Weights of a small transformer language model: 11 layers, no biases in attention or MLP.
MLP neurons of a small language model. Each row is named by its layer, matrix (gate and up: input weights) and neuron, and shows model dimensions 405-500. Each number is 128 + 32 x the weight over its row's rms, rounded and kept within 0 to 255. Numbers have three digits each. A neuron's up and down rows have the sign that makes its largest values positive.
A block is one neuron, or neurons of one layer that tend to fire together. Before each block is what it responds to, as a language model described it from the Wikipedia text at the highest values.

Description: Place-name endings in locations
L6.gate118:125127153099069141130085110125079141092159128111131135079197110150108160139133152163112155099144079135131167153127151081150212124109116058119137186146158103222131023168125157135107110150150150119110117159142144151158137143163126091112179165126067174135134103124160177120178183155149173131
L6.up118:116157110063126130141128119117082142176179086058104137124132167123109073136086124133134078140116054143139126144167149144092114114159147163118115085110086098084174082134058117067136162150115064071045162138142123096101124177083119112187123193089077140108136192157114149121123112131171138128
L6.gate173:149175155089134130122171161112092133122134113121167177124113124191118097158061166105125171115153108098162098129143100120125095141163189092107170079147129116140104139131089111094109183083171151142165167120114118145127141152159133108121137080175107204167113149138073137162133117156110152147
L6.up173:145158108101119108125077158127147165105164171159185120128142083167105160102183116127104153125113138143184099121144133098076166161104100092146121117130045177166156130112168121167088041181134176100081074131170136112179104112127171155101095085129132094095142197159158151178154104153171101163
L6.gate262:099110153118126029087104102105105103143190171118122138088138155138119130137148127076111191133120213141138085111118103185165075134098113126086124181104168126150097163158128145099107117109132101092143138087154125093107090125164123097179122177150102190172136139082179109160141118127083156108
L6.up262:109112118146198140178077181123184160150119176162126099180103140122078085099097138147103071144137096172129091112163104146118109105138222158203166125148122160130133101124118159165132174117075084157134115180132139110126187136112156129136139139116138096086147182107146177177189110126157105076
L6.gate278:111136129129148130095092087162111217109173148135139102156132148169192112120096143124068133084179129173141247152138169131193159137159154132079148092127126124167110157134158128166108210192164109140153133103195077128139111128146111137173166137075094082145178132132113095128125154168145086178
L6.up278:157097117108113127113144161096179090136139113121143134177171092110170138142105157095147151153103122121102161137134090116051187162092157153134188124123106118075091152184125123114204143119144105145116110113097175115066158172115145085129059196168136188152061139155070171132109152157134130171
L6.gate372:104088140111118126134156163149094141135096117188091133137162185124168135113146169151152138129151146120197173106090142067109077142074137097184107118139135121232137144145113114168110116122140174117154118127140135146132071143111091110135144154116071117160057131165061087135164196134170118117
L6.up372:167122145126144099101115146133123144092176156068127165135158105089145133120144102112140111118096174095113114123140098140089185158119098095067170137188086138134145125112144169134203175083120121168092148135150156128090123113056155133099113070123133134159104094204080097195150186142090116110
L6.gate508:190151110123105125090139186127087147106128142174160122088141117132155129201147168161136138121146067106111083134069160156098147109105144178148150149117161135137116138130091127131152117136110114145104167111120113126140125142141081123088154123151096184154144192121144097119141169135106105104
L6.up508:174105106170136168067129152128106120178151175217139138099158116134112110139203118112054133132122112109148146137098159119079115134112067107089149168113121130114133134148103165140073141143152105112061128058180120107095192158103150137128148152156100113177092176124094107191158140129110144099
L6.gate516:192121091174121136143123129170143156107140131108162101148173144174131139137077190196195108113125122128022112221135082086122141177121151136105102157154162167119125163168091139165100079094130103137142144095099125129123143167216119110215095145109088178119127132096108149133132135072101161135
L6.up516:117150186140149083072136114162106081114147076175210098099088090142158155138153091135128136141147090175133071105102124175138104096151150106152087113117164165100117151204151122079108090079206150129136131138165130092111089144138096134116132140156128096106123130133131166100149105126137107081
L6.gate572:152131127153139154113129116135116116156069153123112125158198147177151109103199078176101126131141148158119100125136125105202103112134134168149167208128133152111148104136166167133127134202133091123171147173151119180135099119150121080141153144106070118178123119123148182133131133151142114081
L6.up572:127166106150143150167114150151156101118175166065189120185128156131088179102129143103098134158114066116128096103089094153165178150076112140144057139129096111114142098106124154094149134202106183098156117116093151074122111117163145151154209185166167153163144160150116169102163078123112124115
L6.gate575:073111173209095122104125147044188131129157113136184171111081089153139097096166176113086134144147134119112093080117129106133186127132159129103136162097157128083131141179174073094116179106143157135135135117110141093189167167134119150213101129135179151122105077154142120193145237138166145183
L6.up575:124179132092107140113150122145137168147134140149128091142141079110140138113160146184164143065130113142149097116128121113080152173143127136160086124136158159095104114148121152103067131081141124137186042083172172180120174149147139117146161123171143129101106162103106111146134102119122170131
L6.gate804:119118119161072113135116191133062092090163113170121141116102121105108128121166187108149115147154075133153149173091156103111126165116097116090224144153152104134211157084159092147140128134086165182101099077180128123175195130145086155124145117180099089112182138164160096118154156122112098103
L6.up804:189090092131088105079119048158109199122102128127110135111104136119126117144137097148111098166144155063094128134195100110147119145108150136135224118104091114124066113149147151096088141140130135091156145148143149068100175142123151189185156093077134104161129153120135151167096203110155122084
L6.gate880:133138131107214076088095088090166077070123089117170147200135115104153114079119160098138177114128135147098137106081101124136162101131163164156114151142161147110113123161119164155137118138079137149132195108122122128065129106095180125099140149063177163177142167167099087114092108088144096132
L6.up880:114117151178168091159133137122119170092130166185148183121173085121148134098126142156108108162107118101116167056155146140106124152148148112100153175096164114131148129070147184140093120103094101177139127123179148186141169156172122110149128125156155106126158175095078151138104174194106161112
L6.gate944:118092121153184155182181129094063116135160130147095195050169112096159141103145156085135143133095101142155170065186107130145133094163163151104141124194130108146128150092120166161079103109120129139142142149163082141109113144130109108174110181100123125128151171132142191128126105165099145138
L6.up944:164084148118108142092105101122135166096151103140174167102150024149143118123092089102140164097126154140164111110112150212168161078169113130145151090113127125129101165174073095107171129106131089136118110153120090126141133135133131071135121075149136095124139063105121092142129116207147078128
L6.gate972:158153134091152090117118130170138108104162187144131095079168142115128075172151142166136161108140108162142140085110140139118142163094121127179142159170127124147092112129078091113140112167145142139099116103130110115103174136170138171131154093097153065157125158121131106154152135130050086186
L6.up972:134131154118122095112135122173116142141111173165145142136138118133087140116121174175142102143131150122160192153090155154130041150085139127173117131124107060130095139148083139136137071106106125122139137066090131134124177179095173109111126122144145131196143163145141155144072122120091117147
L6.gate986:122123147140129102085137103120114142109107110149137035065082139122100094099068128152127117109157145128184123136080157138090108185117106103164114103146078118158138163133077173067183174140136123181137119126106115076141162138096122126152096080149116130117129115187120114113170148118174138129
L6.up986:127137119138100090152159108081086071124082182124171136122129031111126105069126133167144150136132145089191159069050144231165127148159135098182185127130179124130117174150161095109098166108091091131122131096161160166087106103153094109210101101142089150165087099129062123153198179114165171132
L6.gate1286:167088126102093143114146166082092130119119130161150154173153104180173180150139081112164121086089054186104092174141098183205192109166185189106153111109108171163079186111139156114170182072118102093114144126145099093089102078125122137140153129143102095134138129131154115097127169167131105106
L6.up1286:095091126092153177157135184205106121180108177130168112120100097138177135154137114131136154156097079111139151144169148163152111063108100119134146117133173119159165148172088108129143100178102106127211112130145158044139169130157177153111158090108156126076141134136081121090146183086163085085
L6.gate1341:135129069067173141112153139119102157082107140157159089106070109141142114130097103172111105121114144203116097106140122115155130132179166102154130107069123101157151141126112118151163077040151187125166137150181132167124118106164127111117072179088121138140133119161094137140152098147103150145
L6.up1341:118098099078137074113115074102087147130155144123091152108067165147115149137110117114196191093122067143098075144138106131117122154134128136169113100165158099171060130156139139135094127109139135128203067127163155097124162119106157103118134094108134060103071133181069096125186159124103102152

Description: End of place names
L5.gate377:151101131141101123100097104132135118131064096110230147098164143095170098113117129102156154105119102157109092064112143143080129144162095094084117152171150074093114092184136174173115142099141153146117140155096144177075217170158088087128100146177166180087157160175097102153181147133124071162
L5.up377:144112105136147088184114129161139082113096123156112096118122153142081123105105160135146101137153177174128122127129156110052134105112149187106166088161139124149077135037121093089130100085165148171087207153141174087090140147059135077122134154130131114067047110130121121167140101093121105103
L5.gate532:125124166137113125153119106137072159064092104065197070114065109055105103116083142124100077034182083141127132041150184099133192110153149138105110187171089141122151178105142147194144114159181130100149115132072081095142196089105156116151158108109121166128139131153181146183093136121133100154
L5.up532:177107140176166114142107098153089087105139145143135114099123173126118148100093097128137113166100142178105112145137097099114160105098121123066141137164182099130105172157121147147111176103111111135137128158189148151091109155106129055124115120120098134135073154104122100188137135125154098173
L5.gate931:137113097098112144148126127140138119117116144165106173109141078148111143135110115125176125176078118044166139120126165112141143109073132156111144115081158145105104098158134137123101068170102121123187157160138133126088170159113140122068170121147129166104088105121121093134129147130160148137
L5.up931:170126094080120087110112141117134180099075096098147137073123082151157119131114111128147126139140095117133135147102152054124141142109138163086161167129121111130143094129152122131093106152146124153160189143116100097173109164091134103115185155166088065089124110142104137121130206164153128086
L5.gate1261:193125121081160142160140099092096108122114146159166183108123079159137102105100146131157184147142152107163155099102114142091147156101126135131103134139122073183119141125219116114158109093129158110099099075134175194091103137145163075155170119130146140090140128124149104141109131145112132142
L5.up1261:080147117092129080108151124089066124164090137097096106174106113090102089149057075150181075102098084132119145161142144144080134141139112134088187123105137107102208130173152158085143131094114139187088121184161067125070097166186146110101109079075132122140071159145204210139113152079096120108

Description: Closing heading markers
L8.gate274:115114158080133127188118108169178155138141130121164083079184108116066106087170071139095171154102122138101079143147118107176123168077097148115098171165119137116117075097138115157124088169114132096098135112164099130158088153138125134118107181120042114101084161098097133139124111149181141172
L8.up274:140138114136089129151111158121109133148132107097107032152091116134155136129079109115145137142099133144124161121108107104144125121148137062148095089145124181098092095078134171116119085111094119159131067090113133058178140155123074111152144159073142160131089149158130112181128094115081152072

Description: Place-name lead-ins
L6.gate179:139091103113126076083114125132086120122125117086111182069113141135091132097059136085137116126132179161092131086079168140104156151118161101110149143103112124086125166122116136136149123120208128150114091153107191175183081141131083125134127154122128165109153174156128121101173097096042105145
L6.up179:116155162138148200144109146079104179145075118148105126055106128086118107099103158172163053086133114085086129144202118085119107168114184172134141159135058135134039112110151078146142142143166129108159135166095155140093127129104058126077104121164133208153070068055137179207115128103147125106
L6.gate334:093120101120184156112138099185152094145139153138128059167090086164185128157186141143140129138119072072132133125063156118114136100115101121132120092150119149156083131136172095110107117110172154132126117086158087117115159141107140164140157139131148170177107077121203157124160132116173156142
L6.up334:102125099091161131106171135108114126115097123096147099138110128167146180152130105150112120171156071133103131221049145166101206181155130091148176141031135181129144046170088146090123196084109131074085177082160114144145143172204112086156133085106139158128114105132165133144109130067158113145
L6.gate347:213113172178090102082167094150135096100128097141170145141141151079119110144076166174109122129099082101107162134092139203120107102199106130100180089056158137116115173191161166112110126143197124130117110133126151078114051148075120113104089178144100091169128168102148055138093160120117128126
L6.up347:188148107132186101148136145109202131134145118138151130086118117156125132121107119150095150099111108168084165124092093133185120160138082136143131151133125153110152148150115115191140062145133068095112140141130119068106104150143118080154152140061092126137152127152075114159163115136113158207
L6.gate357:115112046105142118155142155126146127100166156187078148191037167100097135078175099103168129144137155112115105106155129124172171126138128180102092210086141121140087107150124152126164111114119134148199116144198088101082168170060138126097160118151123130124136142118130116164171129093137134150
L6.up357:017120142138119120103105103155135111177139116090129110162054133138156077211099143108145127114123104116073086108089171121139101131109149088156103141133153141141158130122066103144085182080082074132084123149132133110155157166117147177147119143196149188160116116126213138129150162192190138156
L6.gate389:190135079112137113163117118125128174183088150094176117105108036077106187123138174103068098098069144155123127080172169166104115200106151132157142149099148073164149137134166199103123116107130136144104147091126135140120142141095080111160133165172135100145064165126131143184142099093160169174
L6.up389:116141170129127189053154158190126135106200168112123117173142088127116175142122126096113131129079122116140107151120199117135113112195116177126152098130124105112074125168087143114112076134165149156101083082154175094155155099159106149057123122101146092112162143164170089157129130093157101132
L6.gate430:102160052122140195190128157142158105097166116168088137121130163124183116146081115128165139124088157132106158185139099156157162089135182114080114115119135092122065173135096152163160131095140104130159162141154148192149131092127138061138169160102170094100165135160139103079132092103132143122
L6.up430:179188093151176125132090056145128154122146167164143061108148199152080149135168114124145132068112146074170146110099166148108115130114106104095191121140063103109167127132143175126112071096154121124119189062103167083102134137081137111086107114107222066116136131037134075105127087134149169114
L6.gate491:123109104163110148105151174122134121150132145155065128111105123173111165120141151134128127150184097102129124005164140136166183087104147105105100181108087092189127121181121165123114111175141154147116154096130162117083110144127133089092073137139094139140137117123123115128099082132121104081
L6.up491:187150106100098194169101111128128122140139142114128114132138140156122167177158126136105163133092088124117151177124129178147086187077095146152132173092123184144153182192107101080121128133150121108104176112137058116137171045190110138130084106179190163117090124091125116117127147123134109201
L6.gate528:097111108109142182154168120168129086130105115154144133155127074083126098162093119107189112078132096136145133103143117133128097049176143109104102136123126137151101106080095111128106165077163067121101185091139071122145120082081138178155129119108105110199124102135096110113154168090163167125
L6.up528:140094070166155137157148151138096130167096161119046098110131223155113116154130146148126171129140066159065177167083103194141130106091138145157135122142070082139131101105112158182127142127146183076122104058133110087126163081129128080107106132152131196129105132136139126101076129129127119200
L6.gate580:087107123145122141165136138131142151122081177101155135160127123082180145102061106111152144116117082178097039133042077097162127101151122114078147121149158140115120227170159129148111105094171130155124136083115120183111131123110104132124120115127115171126156126188111102132101154146129144178
L6.up580:163141134129090127120054088143090122133130129128114122173083095099209107109132156138125155099111129114139128103080118161080099174140182073125099184128207130119182131121125126150116184129111089163190130182185148193164065079161185143100141168151142132108134135113118160129172159127192113120
L6.gate671:100085120158161190092100107138126140118132103182132094162109072097170106093067160141121121195160103170117127161158163144121129141088170153087147131133150098108123077127096132138129099133095169113075153179161138136123103156149131138105108147121170140141123193158131118123112127161109136160
L6.up671:160092120143120110080146071108098135083137098151144130087136086115156117076080091170125150147118153175137070165182094147120113140121149100123168167078140114088073169108125132202121162113120208102115149157087124158147170171125137139164094173095130112117176193135121136122159130105106128162
L6.gate690:132118133160119101116167148180107098133106144159167049152151093158160109085164218097102087094100172084091082121161144122155151156136060138137150160125118138145103154131058164131150171125055123099133131091072141143147151199123153093059100129154110124142131128183143066207101166178113092104
L6.up690:170104084137132137125114095143111090182148137180145125178094088103106163090136158088099131118099151139214142081138099105101183160070194125118221071104163129108155119136128164143099143154059161164112182152104130117166085197102078070104094155224122155137177158057133123160120161138155114153
L6.gate1025:126128106085167125141133187158060170126142048147129136115080129088143107204145112144122137124094100122181119170129096128084216074121118138089092162151102090101108134154080121164159140133157073155110112115183167143147137124186100111180164148082138111183177109144158059170119099102061090120
L6.up1025:149110151161167133128116170141158088145074107164136150111185146111167126142126120126101117133088136146115143089170187114108113195159180112148155106135131126168142139075106131122099109055114131114079107137117130157169131217135116128122100160182124190093159093113118130140159130120141190120
L6.gate1048:110074130117127090118151147118119104081116166118106160143104089136131051160139121151137111174155126145103076199203141142169066094038101173130191136160083126128135169155065156159106120104075115088144136102138135147088113090141193139115115112090111150077188179135160141157144114079057103122
L6.up1048:151142165208190152128100150113149108134182190109155106126114141142198087111113094105125106104018122119084109138164184140139214115110131078125179160170197131093092128154112139101163153182188138161113123118190140107139166153118142192176075127148151096106104133133141151125089137128175073139
L6.gate1061:125130074097141107081180128120156161114097105135175102063151056103117159101104125135137158049118117162158161104142174142105168158095137143092146075133154133144107115163124151145090104106145119192097205142128178175128143140135154102120084124054116137159148086119133123153136101117106140127
L6.up1061:174149096162142071151173106107102155159159177107170110092116108099075118115108208140135081059146156168108135157136163108175088153139184148197142138131087125107130078115160174139136168129149122148153111090145168140132130128145125116126065134130110140132083183115103120125133135122147138102
L6.gate1161:176142090149209157085100145167114108129157138178151135127167123131134082102074155099152141097121152131102079129124183107149149112213085132129096143116116186122174161130102113108111173061158134147111134113194093173144083133152096103130107160062154135109105068123109075117075088100105134068
L6.up1161:167175092134130140145103179103175148128109150125122117203123107115149139126113176109221116142132100145089138117143093122116118148170163100154094093143089086142141147132077113124187139067097059120139202049111114170100150137139164114163087133101110157145198067107169110082149120083131166154
L6.gate1210:093157128147111093134139157136116095152085111063106100133115131137127160132113227145149114185118190119167120107123073170202123066094098082125152126150122163116096168121123152134059100185142118183094159141117118177102149176144184101096144100124117131137157149121154099125159117135228085111
L6.up1210:123177150113111133147155100176142099136128148080151094139113153123174081106159143140155130117069209107094130137144109132079151114130113180166176179169159205124142151109076129122103126126128106135150090111111072139133102112144161104173169111121122160197163115141137089145096135087121090119

Description: Place name anticipation
L8.gate931:149096123122110116113104145050180075202107145082196128125109144142167129114122177095061146156123145071149088156130135168078163126175087088146101116178132143098108149144177113133177118194126140081069138113128151143115089096064086172179103102135126145186163168074132113097128138109125211063
L8.up931:145117100149140140122144093135115113133104137171164168105179149129204129138087183083097107119154103064121135084130166084087100087160119119178137173118125159178130105163091138151131093142146080115177150046164131083114128081156159107132156132159113145113081101091136118109112154124112127155

Description: Name/place separator punctuation
L5.gate94:132095104074080138136088111118142157165139153095079130163147061129072099109129163185117119105160125081126138103110185120142067151100113105143099126101094130078133142143106115124110136092112148132052097153115145064206105134192156133107129096098120089117117126114100155079161111140086079169
L5.up94:162114065103135097121122145110096087105187140123133124167143083136128128103123135089131120113119135098084118140127109097110137137134097176145098147096149178129139118158131073057142175110171105187054081121102130098127093081118109146113166131130154125153171117103171102149135143145118145115
L5.gate295:139133073099144167063096175156118158078137126153132100078140162181129164084120106157104131088150134072089136131111108125082085150196122178142113151082118160158101186130150100138074108125134155136161178115129191154163139175114087086097150127098058160186072169156148176153109149102115120122
L5.up295:211172079146140138175139106155143180128144169128149123103112162123183136100105138163098086143108134092112109114127093104107080146207129158092097121089142123096117164159116164102160126129147093106155154141097106143156144109107104137157115175134123173170139156118082156135083086040114186079
L5.gate364:131123101173133110138140146145068145091131121144152157145111137164155180074103093153184152093123114117079090123129086123134104131172131159190144148067162146111119156114138141156106089082177108144021131120091150139158087097115174141118130111158103148163162114099117191157208113116148099118
L5.up364:169134056115106073073092139146140108070156161163110158155162148185164101108133111145179126129156149149081094087086097092163149188172138170161147124098154109124075110148136113178079145148144136116054108144153165055150147153158098120170119105122163175078114117079137138177147103149126115086
L5.gate506:191160102141169120119124135098204115149145124168148132120161084125121092128135103196101145158138108199161159142098042130079103157145124140146087112090096117121136135068045200133117132145101071118138076119151189134129219127131160163118183068166073147101116111140134122144114170071123147172
L5.up506:169152063121135173124108102123174129124189109152099100154166178143090154122156118182156149093113143082106120128083105137127084079101130109123112158088180150095091172080177099125098117081160092163132104115137174105117112150159085100059146070087068110168116128110095164124115125044133097084

Description: Before a country or state name
L8.gate63:133135141163120090079150148121057112157180145172120117120087158118149135103117073170138130151201135105111130157116104184156144090102111162147139128104132079216080111149099131142122130085089159150112164113121182126144082163099134094117089112110152094165123119127080106080122061132163131064
L8.up63:083130138169107083200131097106159201166059103169148113116077184118139167128149113225181085131135158148107083150155096073117160174103109116160150113127142115060145113172087141134189062091107088146130151100074145082155062109096161124121112167153094075130155157085131085148185111146141140123

Description: Segment boundary tokens
L6.gate21:109148108119156123164151185151069106179152143108119146136125136144127113144120116149156100141104202116186084125096162071198139169165174107105097207132087129108152138142125129181142154152136106081145116125124116175074120115142142108166142122158093105121077135191134115126145132110100119182
L6.up21:105173128078158103145154184143120096151168101088142134137142152149141149146142140135123101131113190131194077090095172050174174185132191074112121158145097162151148100156103099166139127123124126098105095122146128149071176113125177131100095114131116135134118147195120091131122116129115093161
L6.gate25:115101113115147075196098155077100155152138138177124142153144225147129059156191091160123145174122165078120118149095163142196123131181148123139125139171125081109188103141088148114124156084126141088101103134169069120101077159145146143119163209148164135122088152118122070121101117160161144167
L6.up25:124144132139135093184132131158112144094107096080157145176112168149151104123152133146099135088130128154109162097105159102150137151159150139111131132124129100129112159109120128209163094070130152157126184136155111130105132061114150124128142094154117130113114155151123217104115157150122128162
L6.gate30:180142058176072138108151196157122149186166144151126153088083138135054129120114120140165138105089148116179146182146129126131142148185135137110097143135123099148146099119071153158173153141086087156121150160116192150121159173093101057111159115190093108155127146127096151116154164125082157174
L6.up30:152139090135136133145134162149143114184151183177150164113180103105142099134141087142105119143141202124166111213121134100113125158162143139129068100127107151162121104066115125104138188156075103117148106136222143099081125149150135155068047087155075114155114174100114132136145138174103191165
L6.gate187:212152076129150139066152158119141110137139114154059148157168087170145093152101148175133128181082144125156107122087161121137160102113118074145088093130174104091190108096118122115142086102098107101101113081110155130096172158181125167095156085088131177186115168121092126121108096132173179177
L6.up187:113179093097119147161172147089097194082120083113093106164161104113112112129083178130101129077204205094126077124118121143104131022149141126111111163129092077126097119119156185104061177139102157111126136079227131158113156140129078190166146150071156129198119061179160117167112122109097164147
L6.gate193:094116146116098063160146093172025125123185072119079128180145129134167137106111126136104152119165196133150143133162174085162121131141122070133157135115106136154126152116088079230133165141135147082145163153151067085126157151107166135145099087083131147178154180196154152193059124153091170146
L6.up193:153117098099159107152138184114144095162144128182101142187126185139139128120155099138178145183153140132134084121140191087128131158145130084146076118133155132139159108117104076200087135081126122136098094120134132146083100132130123084183138105156138120122132158105145127105127148158175119201
L6.gate233:088163126084164100143125177180063128147146156117145140139145174094130136151144139168166156132127165107172097175156141120141178143188155046118152161145151108179175059111143076138058185140111130123095106104101090176113124114132169133116155150181075116130138103182060132174161119106089136153
L6.up233:095149176083147106184173140094069118147194152146148164144136145181126126073164157151142161066119154088179111188116178111206126177175179124159116189169094149116141047158058095185176116169156105068111134121112166179076171108146134083116144137117161116135137161164109155159144101154104144125
L6.gate368:081071124094075151154087157143088130162155102082188098106098205111116075136142158118103149137140164109096115137162144152122135137137169200180132162134108149147215145103102076148114133093161108160120195131141131091110076105138105120119150144096167112117114145162136111162098104132074124166
L6.up368:166127150107171146105168125182114126120164129174129093142079134085098089134115117168146057164151150157158102200095150122201153180131159148145099134126154142066101096186134171199135112124146133158161114113199129156061136142147135130061106072121114138092064137189066111129136055147137123110
L6.gate421:111098141107125171124132170110102145119157085091131150178172175175153100180087125115102126178098148134164123155080133149180085113159158123144180087108101156125099130118138084134161098136134143143146164161154125118168123149163148164154090171155148146168140208181130115134165132122084138167
L6.up421:165088160132103117136167112139114119228139149149113109105162114159180139061121092140124123141133088134203109044127117162130161091110114062122177078121149123107145127146152137123142188108089160092149101110182146098149175101121122170125153138183163148188141132167048096099152137130136134139
L6.gate453:110128167149179111169163170151145141105179064120084127160115119122125154181130105127156125161121148139119138130155085037196114115154176102089091142141128080147115140096132133171146154144069073111129153201108092158144122144131165150143118142177167113141169148129110161149129075120099131116
L6.up453:157126100056134094208130139173170145169180136142137126193135148090131143086165079150138072130113161106137122125136100038176122127164169109141116125150108119111122052138112142177161180136091095099181150117115113114094121147083111131105108158132102155142122155097085112150100134090094141141
L6.gate523:105155124119102183153111097157110101142183119175160150121129197129111115103140101133151053069128198120093182116180157073203139091158104111140116152183114161179107087193089108199166188145127138167163127146133109145100151068138113188077092121095081137184126175155071157114146112138069110152
L6.up523:054140106126147130091093130134220134141113123161181185118137147099128090122167152156081089171141142164065120114126123087177181098140128104145106168095101095108080114132124108118110107058128098113090092140115123165081134073137082144146125110153134107120151130130125165128110127111136109157
L6.gate549:090146159099171091143123092134153139146099117178177093213101082073128096145098107158069135185088079122111156052158079129165191105173097106167176082201137135069172194138117062171158153073160108148155165135137079106131180121163119119149158114162118125108169102122081092142073102182160096105
L6.up549:118095069134077141091150133125119102140174120110102120161144129123113088125123096155082135127154183097169149119174157110151182097146124188167165084078179099115134119139169143112166170100154129086079188150135091134139144139116127155084145133131078138110110120042107158150126124153125110067
L6.gate622:084088130082127078153177130145137151123129123122107142133112180105165117117128160211178157101208172084143148221116122078185122193084169150152162140122165149131093084142115110151075128164075118158086159107122093161087173057108137126093110166092102149141058159150121137154147126166093106172
L6.up622:147112164115196069121127151114134097108131135148114173149171104117125149143175167086118065141113092120133101164116148097078141111115213087142083119137086091124150106088095108102119117127141091177133194050105102122101138096151157134096139082136121208124088141101120146168153134121145099090
L6.gate720:027160115088140119128145152124118119158131132197144116176128179136134102130099107162111129157127179064132110141135167106154133114163115113195144130128095054127179114124116095234146107124142068096108194128097140183054101088161092108159148166156117138118128147117092103174104109155137113154
L6.up720:101097161083161117148133145114097151172157096141086113139160163172171130145099108182097124135128161071113052161135119066154161154139136137117131186102100186100135076138129060208132180073147107098124149148152149145092082067160167124115131088201155155118115166158117150147080145124120135147
L6.gate918:101102165142141124112143154116121049104093161110155144229144144174170087148068094161104076127183172125120063114115156131180093156130119124147140150151171169093164097151063057146094128136094185058153123124148189116179137159097156119113105089129119162084164138136143097176123113127117095127
L6.up918:159141125166129130124148153138116150088109153161129110159112140158126112120114076155085096132190166190165134141106173127144104101184130101122158166110094151110070098128110115119151130123161104112171135066097092127130093084111165070067140052112099136121137097116141107158113067120148117180
L6.gate1084:089170162104138130156156128146061149122144086101149113200129169139172066150106121108129143121111179106196077155140162106151111210167163073092118146160066092127139104133103096211141155159138128136102132120143125149065148179144141121100107149137062079181097150138105158140092122098184133151
L6.up1084:050179135100147092136110151115120115159168138135159076120175142127151137148128134127145083137146200121192104151118131078141158130128188056132143136139094160134110117137130104211113126156133096134130134142147147157090160147148116154110149095157134093107128179131154179210086097062113154105
L6.gate1201:109112173132156157088076154161105144186110135060088170178115223162117098221114109114121135140092100156104114100135157066149124151070127126130122110089121177185176156123101132158116134146155104100136146190199138153150087141119190131132116137121136120166102125164100134143152122125187129127
L6.up1201:123121158090124114140105139118130172164104130143175206134126120105185111208096104115119129120201123064132107108129156136145092099098173136122135154151129128173150144112130096183076130123161108142068151117133082140115076095141179078151152150206088129161110152107138113148158118193122116181